Weights of a small transformer language model.
Size: 9 layers, width 768, MLP 4608 tanh GELU, vocabulary 8192, 92.1M parameters.
MLP neurons of a small language model. Each row is named by its layer, matrix (up: input weights) and neuron, and shows model dimensions 336-463. Each number is 128 + 32 x the weight over its row's rms, rounded and kept within 0 to 255. Numbers have three digits each.
A block is one neuron, or neurons of one layer that tend to fire together. After each block is what it responds to, as a language model described it from the Wikipedia text at the highest values.

L5.up42:052129143132117183112118125112183138129191163164111119107122143096093155170128160128113085149123049185158159129148133109171163121140081110158092187154100095172148120124148133121116106181143133198163162165090131128138125114151137191146132129107153082109131117116137120161138184160158179147110114100171099107176104119149131142120122129113125162104120100097096130125094185162119091148096
Commas, "and", "as" and similar connectors right after a finished main clause in expository prose, before added detail (…review, which; …leagues, and).

L5.up2466:174099177114119177158133164092104114074125122079124085142141129083147121096125109132122136017113132117143090145068118149132101099096111120118089163104101111080122096140170144169137130124156166091142135086083167183130132120112119134119138140157139122181180062161101068103167093137171176132072150140122089127161141150107182135141127144129107164055145175147170137180146082161122150131126
Word-piece tokens ending in silent or vowel "e" inside proper names, often foreign, such as Noguei-ra, Józe-fiak, Châte-au, Denise.

L4.up389:153139191113097121110101132094126083116135152179131163064139139166130135094114109145132203109106176146126103101120086103136159123147122135156128135090111128147140126092144120124134146139131112164178151154122145122058114156120141203125172103170115103123138096135107237104218152084163143192187129138152098125122134124126149147132093176123128156169102103134120053109122083123167128157158
L4.up821:197132154145134112135119079133110088116155191138099106045097061148101114107120125105119100151120099102119110125101178104160149165077088128135080175156100119162181148078163154116200114120087156192146147087106156120127125117179111171109151132128141119065112135089132133092115100109100177151169071149157088115117140195193124127086097057078113158115184111110083127142113174115142132115163
L4.up973:102090209148082147119093085119136114098148157127150086132138168121120144103096139085116095122118060141149193170121142142107157136165149115080147162139108105126157107106149118136098109194124109153141123134171206144204136161113179172040179102134145083132164155081155163066104130124143145205137133145138095110167106178150140178134151189141078076145148109146133168124133112094178085109093
L4.up1281:117094194161083116158129123078113127077120127162102144164156101140122128102139103109089072093064158063112145129113144088122147180177057102105148117080137132185168140147169083111126113095163138158168158116112144155113156133111081255090159163130134179125094133119135141081106163124138128164132133128144107146169155135147138077130116123132119135173133110175107127184130119129096061178175
L4.up1600:117138169169132148145126173126035179137188115163092129120114121179084111094161099134143123125138140100126123154122173123199139198090114140158163123137146103103180129080111102157104104160111105092132134062144143117163167163118164155105147126139039100145106129098076151193072136063164140163149110138145119120093132190141160092092091170106137128126134179104139133117080152122147160083123
L4.up2142:144115126169152101114080107151104086119151168129113128120135121106148071078118114129134105092095098135128125153072168205132113134159048125076136079142136135112111169099114104165105116108073090104129169126133164164204181103191102138094125076158138118131119142081143135125120086162127088135144156123134087108130149172199152104121148125111122116097116143103064090174123147107091124078125
L4.up2859:086114209126129206132110158057124141158196158141143118068102106133116108088137161136169089143145074097100117094090127138149150155146138166111112110139099065163122116089157104130162164124094112165111195147093111255195096213120158145106183096111081139101122119106064091149117124141145116151082088152181112109123189123123221144093158109101100137129156127115135147151135104120115115109125
L4.up3235:127132140125124137134104095075110104143221121179075103125092155133076185107145074141083115054078090114200154085076149147189167150191128115127143162138084098117164165120104142127162112178083135120097136138109082110132188171122108183109142101147102039239124125155115183138126141164115120197141082174068117128116131121108124072142117124137148152135179121144107127201101101103114103115157
L4.up3486:135083157144095118134117132095103146123145108144068160128130149165107183091191087117131094050051149096115122101149151130152187223165096084107126117095149161138154105142170109097111116114109111146158170113120132165118171117123122255127198175138131149172137101109184123115109126139107151173101128134124089136227128134129137107108100158127108177132194122136167151130174115121055088107140
L4.up3772:128126147142112133132075110099117131059148143144142102082144098143099110144143118101135083154097116131131145150116195129145121127147101142065102214125102171150143076086113088127155145178192104121127219156142212170113104118112174179142195087152125082151144110096140114101155146098142149174106116156156080110130152167126124131141083164077172131121089208151083102075096119125194094115081
L4.up3866:135142105116088189100135117123157122116169190120092137140119138110176130134123103165154135116087060163137104120126136127162179145137104151139079160086098104108125135098172091170190115129206148133148120128146121157110109090113137137095149115126112088130161146130123122163225187094107126153130160146142091094189129128195099143086112176102075176131126140161122128141121147122160101159135
L4.up3969:124113193143067127120128167099124131104103187143082138093094137089069121112150147202137085128090071117154117153122193138144178163119095088122138074119144103139130117180150101141146112129106126147166166076120126158150145126167124252111143099082148166127109093108167193118142143166129067124153138115222089133156159133181112100092111147127082129143110121125155208129086191134087109156140
L4.up4028:130158123127102136128122091126134136122132181172101203112122140128145130138128078157079059063101112135131111211128100071203118149146162117115146124118184150142174123140131171085130077175041144117164155141135175114133103138129141133161072173128116110166169119167155137124126146121122122148064067161161082110173165162138103137088099166144112174112104157131064140171192082152142087123187
L4.up4366:121142170118107123178081125177111124108167113148070167135112111108079117107165099134156116126153108036111173106108167090151182152119087090110114070134129049105157089144085175143101094122142139090112131162088140086135112195137090186106168110174118136140180143136144192121140186147170160140149176043145119111109145187101127126071155171109120095151149095170101125156124162156127140136108
L4.up4535:083160120113125115196128093130109179067166098119075109094151134132123098073082138126118061097079109176155088202079128131129152176150198072094142142197082117107177143162164155097108100163168099200119159122100144133142168137148098175135137135123109090178141082110130117133119124151095111134149134096109091137170120173144127141140126111173150133142122076082156110124155095147089102114145
L4.up4587:126132164160153111117093141184110126143155120127077183132158104097090076092141137118135084157154131145153183116102137174089182142136145137103159107116096120141141118126111199195139130177123125080136147129127153153043144192123130173117221127113129135092147131127094175129134157149114158212138161096137098097204144157127148161126115151102099144150134158169140133091150077076140115080157
Function words inside a noun phrase or clause, mostly the, of, and, or commas, as in "view of the", "Shaw and", "heart of".

L2.up170:130107162142144110127119237119106133131112208094104113107116128144075122101141161083178131111160108156155113120106136053129098157152124123143181143160109093180162166138120108147176042194126099151092178144104103138142076147077095146132177081165163080145123149118181127142148198097172091161149122102213111107153151157212139143138143163107086163204134104075088120136165124134118083141117
L2.up460:178094171149117139135131150180183203148130150046132140114137107103171066099207198076174158150141090126156144081119144169158178129115157111186113211128089116160113133107213145201172110111136116147131141118119112153169104093099074115120114146111131101165137150152164176149184099164179123169109089100140120122116149103124190144072164168132110162087193100113159108108121175117122088179132
L2.up2811:127121190126127152139129137132125076116107207150095154159130156104121107123087105111121144136129107138120213113104135144162175108103133125101115127140153099125141033152093137174108089191110155109131118077063127091158146125128138189139167100116104124128120112121145172137138126119073087133159078128123111097179195118186139132144152104175108151163164084152121125121143093126092099169128
L2.up3372:171110128131111099119120172099194121116157171177126158081155160125144121133136115128127154067092133151143209136142132132147163143100116087167156119133087103095143084157168138133117067145162104164166120078127045142120108154139159127136175132194133046144121172109178184169149186109153113170169100125128102118127172176135125076113094142111131157121140077068123108119137126117155116169071
Mostly "and" (sometimes "or" or a comma) right after a long noun phrase, joining a second item: "Jain community and", "late antiquity and", "guitar and".

L4.up30:116129134082175085091119136145114143102147131088174174160145144155145103095133107128132169104134069159146122159180132142037128130083146115211085134102095075154122148153147151144174101154147081144124133137104105131143118103166121143169169162084146163137122120193105153148079068163154106141098155160109106112115162137179143120154157117128110129090165134140127123061126060107133124047164
L4.up153:172096167171131127138078181174130130106176202159135131159135167144092100127178128166140131124114147206192132106158206078148127113114118098096106109113117126155116154185096167137164156175128117119092109101114143116086161207059094117132153127104132144160151052193152118102190083149132141154107113143098092101139108123116108143114170142099149158176142166095187154095071133141142137080192
L4.up466:169163131133124152104133181151083070122141129071134232204095085150115096169165108191121125131103103115132167176184189129106101098121141134158080128083167162122101128131106100160171085111118123099104150138099158188132131183127134141136101191114161158116105108118171124142173146142129119127105149070135131118109146112167169123128121103110119125117126099083159111129111139166153156079130
L4.up1210:157178117140170097161095171102087148135137124062184182112097142134105133083165157155134085173120093113132141085162182090151159089159101125140138126108070129175133175197161137115173140175131113131103139140091123176114156189132144135073182138119174131144155127127151095158183093106080144131140145113092125128140117149160157096096167131120156099067138078122123110105103159145143117153148
L4.up1297:092078186155053153148147095121107108130165107102161174148098155074118106175104137127072156132121125166111102098113139097124083118108139157114165099111109135171176146143155179097113166159119120136134134082102112158159115136168153150075108156141162110195142077140132135153133131124118085188173112108115075130108101132171165085131098160127193127075126122145147112195106147101133133057111
L4.up1384:162161152129100131094053122111134116145110173100141197188129126103110092098132137154130171107104100134145119088208127065128117140159156101103124122068103157120149102117130138122223115137106115119101152083112070156130112177125154161112137095154144132126119117148128175149157150145100115181074135173149108109102140206181120110178198117156162146131144121145153162095092090164150099167145
L4.up1502:130107127234079105128150210152135104156138137075152157210153121127139067152149089117132159140132144240177138235127115083112126136130101130119128127110151074178147149175130162175143104136167103137128115088167146141045126115129132122122141054180160108102209140156131120139089135108106094217110090185120093109104124159139143126122144177155110147082101135143106128110058133128095202153093
L4.up2366:100078107134088084105159150117099138078154096123159162101159111131114154165077167161095159102070123147118105143147118136067144123121120121147149109102099153146196130163141126119123115187124151149165146107049130139143161113178111120093163123137177116106173156132104144130181097092105126127118164189179131088088118119111127143114109169116119100182098120104169093188169069100171150136106
L4.up2497:127161085164123101095066118125053131136136198084183112183113084133131114096098101123096171055111107118124088135129129165075162092081124142124167074093131113138137109109146175164164112150143097119190142114101144183155104157117144113099172156181110091154167135122102143148131141140119107100160136089151114138134138146124115190095154144083161178129128102134146108189179122184187129094137
L4.up2975:133065144152067162126145110086172137141092144085173148109124164075157098174099122158092101078092059100158130108127098069073124137180114154167156130133085101116168145160124140129173178083156116103175140134065104151093160137140151145156142123131161100139159141128144113082109147125124125132099106131119093107104081188238156110111198141144198116114069048162098090124139139108100147126061
L4.up3516:165146164118072100109122140079083120092113115121164145154120145061144092164134128120133070117127082177142110191131108132189161120114082169118137100077110135105099052151163094161131161109174123134128092141130100150195166130164202157075135099136150138172100187058112168141127141101171111144113164150151117087159202138141163136132106126129175101109104113067122130117110139156170123156097
L4.up3521:129141100156157110142074107086118136085135121067174130147147120150093120121120113093108116118100102088202091154150123091124143167074055083140120115132178131076150116157103155137130160101135112129103123051071164109132155129169120177140139125131181116121169148114167098101118194087116183151074122152153125136122192179086152087151159131164185078100127115114119085114158110149124169151115
L4.up3763:107120155136103125097113078137107141128103113103135149192123078131105120114124218114066140088108116159098119129118189129118137169138111133139153130133112146163163143124107149133180102110138084151185129139075067137105203197152153115112111140097090109140133137137149189141164172120121168121150176134134087102196119123109165209089129146143157124140090092122109123110159123136148161187150
L4.up3796:179177125115150150147104096081115092123140172098140089199100167148104077098110109154083155078084163175127096156181111133135204127112067119129117107131121153100225106135132153172111152187128121100123116105106105163070165139092172115072128115096168168135188062178184126163170147165097114169102134079120087083096118194151126133077117143157134097130080146131136065150085149134088140161113
L4.up3875:177119105152114106137133113107140135130131185084148123066123185135174139140083117168125050107072104150143098145076140098111122092143081132118146138123102142086156101123100126149105107089109113202205106138102131175081087133221129123104168102141147089158095057167148105147091189158085112171147097123188098135101133121151153143119111127095141115128094139132128116196123095122141141140123
L4.up4051:181127092170133075112078166129125096118173179152151162173132170163071130139114141150143081143142103130192124115122145174143146135128127155082073124079059082134117098173160101137172099159160138125180151120137169137123157135184114100167156182129144135085121141148120167139164206166066131142136121158145107100159082179125128111118146124157109191114091120127118096107046158105147134113177
The last digit of a four-digit year split as 201+6 or 196+9, mostly in full dates, tables and year ranges.

L5.up3760:126086142141166155135152154139194105099121117133134201136146161101126078137104145118131131115076104175125104070125142123112155153082139156081154172166139135125122132075138115145140137120149095116146162122092160125125089164121151153119135117179156122119133168122163149152109113098131168207170124102127095119101181174135229139152121163133179121020119136125141121183086108132120155148142
Day numbers and month names inside full dates, e.g. on May 27, 1980 or 12 December 2015, plus relative time words like that year, next, following.

L5.up3086:158177075180138141125129112223125149149074166231142132152127113152090140116153156136123060115145099168160143117121187088078103091086132158163139072126108094165136149119079116138096096044237142133151171136107168154166059137138071161139123088151130100121192172108131106141114133112166171165105137104167124017143139136188133137129120153138102154107082116128164196140112114115152175098109
Verbs like made, making, earned after a person in sports or competition biographies (made his debut, made it to the final), plus dashes, commas and "of" in records, dates and table cells.

L4.up248:133116171110115121087091168145195116128127131155102118199125136121098157079130096146125122109112132118191160160036151078118128132091155112066111109129164110125120113096182156136168125165081102150100136126093143196099086149147095131124111096124114065156142182124138140143158157049086060133123128120205142118150151113111139172122164108142134165094126166154073085126159193185127148095099
L4.up476:135144176118103169150108113183167110146119145087080107135135120120148139130154124169148101146163069152125124106133122135135119150114095182058178152127104158150109118106196155159154127130186125136100123119108106134123108120149111129081109143148078124189129126095115086072112143103123142139118080115140144039157208146153137142123148128121126134169187099163077125167157103070142074116114
L4.up702:131156187093141135137108163145130129115138125151083111090171122164104078129115087118162140123123123153139171228087183077169114163105155179106141138126114141093145139129163177135188087101112128132176164151156164087140094144159086139045102141132052102168143139170171124153086137149162120136179157122125113092115123119139088157124133081072066117143154110154119131236113164104082100128123
L4.up1171:126176152144139148145130147168124098089142104074122095130162148043152108148132115112152149109137076090147154219115130142105138167092105147110149167117124107135118113116164153178169146142148094101124163087072219102061154070093094130130106109141184143162129087180160142125085162094080138191113127121144101088164127134122138134142135116109100228097161119164070138133092126067095106115130
L4.up1589:138118171096130129091132186105193145116125166095132059157100105095124134115132110172128138140146120137135111130124088105124102091082147172061162152126124114150143146150133146134165098140104109104141115122100174151153148099198155103157118135149095079165105150131060106132122094134112143144148157128120114085122110148194181144138082152096080127148158160166115133178133125159143160105148
L4.up1624:125103107150154133154140128177204131126101161140104208180107097117178087097132156187121154135138132115159162101146111101165163136117093143124093131094160000154133061051133189115158168115147148209081163104080094156107106133107106155103117157142146078148095096118109144042105121090080133138139040121143114097104193167107124168138135124134114104146174119157143077117161172101094175116042
L4.up2680:129186137124139146120109115107165134076143152153124131139092131089141051076176163122144107136136133116099118143114170141150117153193114172097167102156139149173130126128170175144171126194114101118099150110124113109114106110153120131088105078106140145156121131161165084128091153092125109152147133082160113087177149112134161127127142163045128086124162152159178110191146174082127105097000
L4.up2912:163148141087184131127041172167146083101157127152109160161102120027162094158134142176168115116142098119113126121104138072125107118162118180104106176109150082199122092154118128154156125176131116150124123079040059101114137111121123120134091055153113134161154062172113127073113149126161112200094095074120114072118165153117144104123108178144153112157161169173157086094081137123166163125097
L4.up3020:131096161143091179116141108146164090105127204114083131074147088141110040110177129202134136144096116181068106137074136126239152179130096079146148117114148118172162133126099136148135075171148125132135135099101211206135149116104117143086151090163110129118112172108138147093077152133173148120142160135128113116128153126132083137136152170120089057119131100073134150167096160067108111112112
L4.up3293:156112180124125162153058107104122042060115137065094104117141121088088101086148058118130129098134122090138066127093118157140104103139145103086078156134135128116103052113195103199211164152137138131139144123111149161146101113147144140094108097070169151145074161156114033074149151138140162156152144093164109123186180166119175091142121130101138147073152182142153081110111108115118131115151
L4.up3382:135170133170155116117107178151127100100114172108130126129159121194108102174155152126173161104159098161109190113092069106092137225174111174099173159100081123176094044200154139135111086137138132068097148087146216105077089129147176143116127092121062100198167090148139139165117128124149102195090120089113128064191155166125162132095134161178135116147161174160178104162114197152067180130063
L4.up3643:117134139127154165093109133089135049134113136088129122118177138123108116064148169160123149114144094173128116116120159152176151103142062173147124162117144056151115088096143153176121018159092121107141186101128162188183090096127133175105118103101166116148122120082148138080166122112090069155140106098127110124112162060154140089127138104153104098132152165145156131162108182157073159129059
L4.up3900:128130123116166160177068099122140108114115086105149081138081121077134090100106121121136145129152127131127125143071092132140116102154121088115142148106147107143063076095173123153148147109102137154135078150080144152098104134139164124075171135128098149160103162150095132100102163138115198220136117113110128136118141157098176174142092149102097115091151132177139098112115158089124131096103
L4.up4123:154145140140107198070124174074219165073122145117056144133103102068103068135149072164123153123114108109175127115109146032140174149122119130107147107138159138179119114103146159104170164193127130166077142124160071159097102136164108132107127146106107131125103114096084083094166098129128083144118089116109104120062155167132129102103156141142159108129251085157180142136134149121088133104123
L4.up4259:097113209157150157146134149122100141130141158128106143098093153099146079087143111137120156111112116064105162098046149098146133116123135180107103139094135156145086039131140142151235163091130110149110126129115173159125186101158173138088186063091138111184138133165159133159111157154228103125119093076154109087148192096113116097155152222118155100121196128136173164170101161086125153132118
L4.up4499:127170169158139208086099152140077110075137115120148157179133123099113068177126070166121178121157149114164093185163108091131168208103117165116115116128116101141082068135105160172187145183107125177107159127125127139134188125147086136130153131168129144153087106126115131100152144139115139200126128091134108111112165153121138139127193173089135216129116142177115119112133077086156096171176
Short word-piece tokens ending in the letter e that open a longer word split into pieces, such as Re in Re-active, Se in Se-quence, and e in Ost-e-oporosis.

L2.up181:150171124103151125182074169178068129079216097123132132126094117106133123107083129129125139066083154150181096154120178086153125126131119109120143142129156141108244115178094144130127108132131110143134091133112131138122139190153096140128156126132097081171094067095146117148146152167059129182149138116124093108084143163110119139118085128143186165146123130136167128162128120191177110099135
L2.up2339:135098090124133108114142182126158134084128127130167119117135120121116102074160159175085157112126121088087119110127180119099106119106150142107150117076116136129134147166108155141131113096135142089105160075154115136182085157147121138181152151141098101135139096121123142090125153135131068146167109124134121047100128140189196136104151109084106142088128116123147149111087145171147151166157
L2.up2624:094103150091118139142147111110149120107172119129174136118110122109128122159132145190185144064097133127145135121105227154112068098116125108164074097147120139127149126104139136144138133104143149136107143119098119189113119166126144113188162105103149112120081115143086092088160148165107108131130089127189113099067165100156195107065159134074140132101114128178140139116128139181156115139129
L2.up2734:129162088132163088127097196102079090087203133097215214157114123148157127137150167180119128068079088172163122098110188094144119117144093135152095120109100144098189115190118156090205143138128138092113152126060154167138126145182158129136129098118135113135133117176182167149205126184112129141089166098206105081136138156189141177091144105134167207120092157132141096154102134189162141066138
The final digit of a four-digit year split as 199+4 or 201+2, in dates and ranges across wiki text, e.g. 1994, 1866.

L2.up639:143177142102161186146162139231136098128119133169063098166124146078155112136158082179150156103115146170106112182147129064128149104098120148072159157115158095143161109101088148145178108107163129226158112108072067124126123187145114156043145073187106077150143093124111134094101204128094150134166099113137114104123155154102128107138175130073148127098095160157094173138089091065087122142083
L2.up1012:131128142126132143135071184161162091105131158148156159135161132101138132154162142184171125132167009130171179107050165104162146081147095114116124137110134091147130081097152084150208133118161097097098158140111122171136105121187203143145125135122116138165125157114159141120083123148109122143133083117202127068147126123145139140161173137147101129046136095171172096092090182030128120145134
L2.up1457:129104155159137203119164171071091120145151114087179126127121119140110115149165118145160161115119121105163140124133129178150149128129088185105133100087122078114175098147131117196156130125168111146106183125177102191096071109136104150171086105121136110179147163138119139137126104206143082159073172123121139059138181123142129144124074175159127099145145157163163110191099103099137106129101
L2.up4125:166099111161108125143110167164143121109101086127135141106121106139113090165103092145139136143120095132129119099132160149143184129070135139147096185056104130145143114156111129138136132098112098112138153163089140149127146138168125145142121127157131111121113140126134188115131132147190134116089109079129086103130189140120160137140172153154123120094152121212136123158120172109094142128148
The first piece of a word split into pieces, mostly "re" (re-established, reclassified, rented, Reunions) and capital "C" (CAR, USC, Cherno).